Part of a small language model's weights.
Architecture: RMSNorm before each block, rotary positions, no biases in attention or MLP, normalized queries and keys, capped logits.
Training: 186M tokens, 5686 steps.
MLP neurons of a small language model. Each row is named by its layer, matrix (up: input weights) and neuron, and shows model dimensions 64-159. Each number is 200 + 20 x the weight over its row's rms, rounded and kept within 0 to 999.
Before each neuron's rows, "fires in" lists the words (lower case) most often at its 100 highest values on Wikipedia text that the model never trained on.

fires in: "just", "league", "january", "august", "later"
L8.up298,185,205,188,207,162,188,204,218,200,236,160,219,182,186,191,210,215,215,228,191,231,211,182,184,163,184,225,227,182,165,184,191,203,186,209,192,190,248,225,185,200,209,215,197,187,187,210,189,172,231,207,187,196,207,191,198,176,207,196,145,182,211,210,223,216,179,226,181,175,178,194,241,213,210,188,199,189,192,185,189,225,211,178,210,217,164,203,185,191,202,203,243,239,216,204,188

fires in: "august", "april", "career", "october", "uprising", "hughes"
L6.up327,206,210,208,196,212,212,217,195,199,242,161,231,207,174,177,204,195,203,216,203,161,229,231,175,216,173,183,197,169,193,212,188,212,183,204,183,167,189,184,186,180,194,171,196,159,214,220,193,216,207,210,202,198,210,233,190,187,220,226,198,209,219,182,207,185,172,206,200,201,209,197,188,241,184,225,224,206,187,206,170,219,220,205,184,207,187,190,191,188,230,219,227,209,208,239,219

fires in: "first", "university", "city", "years"
L2.up175,167,190,192,193,175,211,229,200,227,162,263,199,209,199,179,215,197,208,195,211,185,173,178,211,182,188,229,225,206,198,213,182,236,175,228,212,172,206,181,202,199,171,201,219,246,191,170,181,220,201,203,197,188,203,194,216,171,212,212,217,196,210,218,199,198,221,233,213,207,194,188,207,183,215,210,201,209,187,187,187,189,211,213,184,199,206,216,206,193,216,184,182,199,198,222,236

fires in: "women", "white", "with", "woman", "hughes", "wheelchair"
L6.up244,179,209,201,202,187,214,233,199,203,222,190,198,231,187,197,182,195,224,183,217,233,223,208,176,165,191,204,208,189,183,182,202,234,192,208,213,189,207,240,225,178,210,195,175,195,197,245,187,195,196,205,153,206,220,210,221,172,187,207,186,207,201,209,216,223,234,172,164,184,251,200,206,177,162,210,207,197,177,208,172,199,208,218,168,179,206,228,212,211,215,211,182,206,173,173,175

fires in: "for", "season", "at", "with", "second", "signed"
L2.up345,170,174,216,226,177,196,173,202,223,197,198,185,164,209,241,203,172,203,234,241,217,244,188,197,184,222,229,221,183,197,228,168,184,197,206,205,213,225,214,222,187,215,240,180,198,236,212,182,175,232,213,189,213,203,218,237,186,211,209,199,180,215,207,188,198,224,176,193,206,204,229,233,207,220,210,223,221,186,241,204,188,209,213,189,207,231,197,219,224,211,195,229,217,192,222,243

fires in: "government", "english", "governor", "england", "connell"
L7.up350,186,163,175,239,185,199,219,204,195,173,217,211,207,223,207,211,205,203,205,228,171,208,216,208,169,215,184,201,203,235,184,186,200,252,211,213,153,178,211,190,200,220,193,183,168,168,222,191,237,189,180,174,187,204,202,184,201,206,191,224,203,212,198,249,162,191,208,205,203,181,179,172,199,194,195,235,193,185,230,194,198,222,190,207,173,196,178,207,192,210,176,231,203,188,203,216

fires in: "series", "will", "william", "silver", "williams", "summer"
L9.up435,189,168,173,199,189,185,241,189,185,173,175,230,202,167,170,170,193,201,203,235,198,164,205,185,173,213,196,194,186,225,223,214,158,170,197,210,189,189,195,236,180,215,224,170,218,174,215,186,207,185,191,218,193,252,209,202,178,189,145,179,152,194,227,228,216,214,177,185,178,217,172,224,182,199,196,217,222,215,189,183,192,217,200,207,192,197,227,193,186,222,194,205,164,189,183,204

fires in: "to", "in"
L9.up500,189,221,208,147,185,188,175,186,206,197,220,182,212,169,185,180,218,214,208,229,170,200,203,196,192,206,232,197,210,212,228,172,207,200,207,189,213,194,228,222,194,207,190,187,175,177,198,187,192,201,166,186,199,165,235,267,149,199,213,240,176,217,228,199,200,190,170,182,168,200,215,250,195,228,196,169,209,180,213,187,192,197,197,191,211,214,197,184,220,212,211,200,192,205,205,211

fires in: "were", "utc", "gf", "ga", "gd", "mol"
L2.up465,207,230,227,217,169,206,187,181,195,248,190,183,203,188,189,159,168,171,192,258,184,206,193,177,172,200,211,187,187,178,184,189,197,199,202,184,185,246,182,206,163,183,171,190,208,223,169,187,163,229,208,241,198,172,213,244,206,199,211,189,190,200,204,190,192,162,231,212,183,182,227,205,209,198,219,247,217,192,209,188,203,171,204,167,217,231,223,220,213,217,222,234,165,213,192,196

fires in: "division", "council", "status", "discus", "concrete", "district"
L6.up169,183,237,201,210,201,234,193,223,185,190,175,201,184,185,213,224,223,195,198,199,186,209,184,197,206,158,173,239,208,188,236,204,226,189,204,223,215,208,210,235,171,201,215,176,225,170,191,163,193,217,215,177,186,216,186,155,211,179,185,213,173,175,215,195,223,194,222,206,227,173,199,205,219,195,182,203,204,199,234,217,206,224,191,170,224,181,211,186,173,216,201,240,192,199,231,187

fires in: "ii", "iii", "independent", "microbiologist", "independence", "january"
L8.up573,209,167,227,209,214,206,197,194,195,167,264,226,188,198,206,206,212,229,207,228,200,233,184,205,224,194,222,242,184,232,219,238,193,193,168,191,173,212,190,178,183,200,170,202,218,202,216,181,202,192,195,202,202,218,169,203,190,199,199,177,178,214,200,171,191,182,186,195,172,190,197,179,188,189,220,191,160,186,206,224,189,195,195,214,152,217,176,172,192,191,190,180,208,174,193,188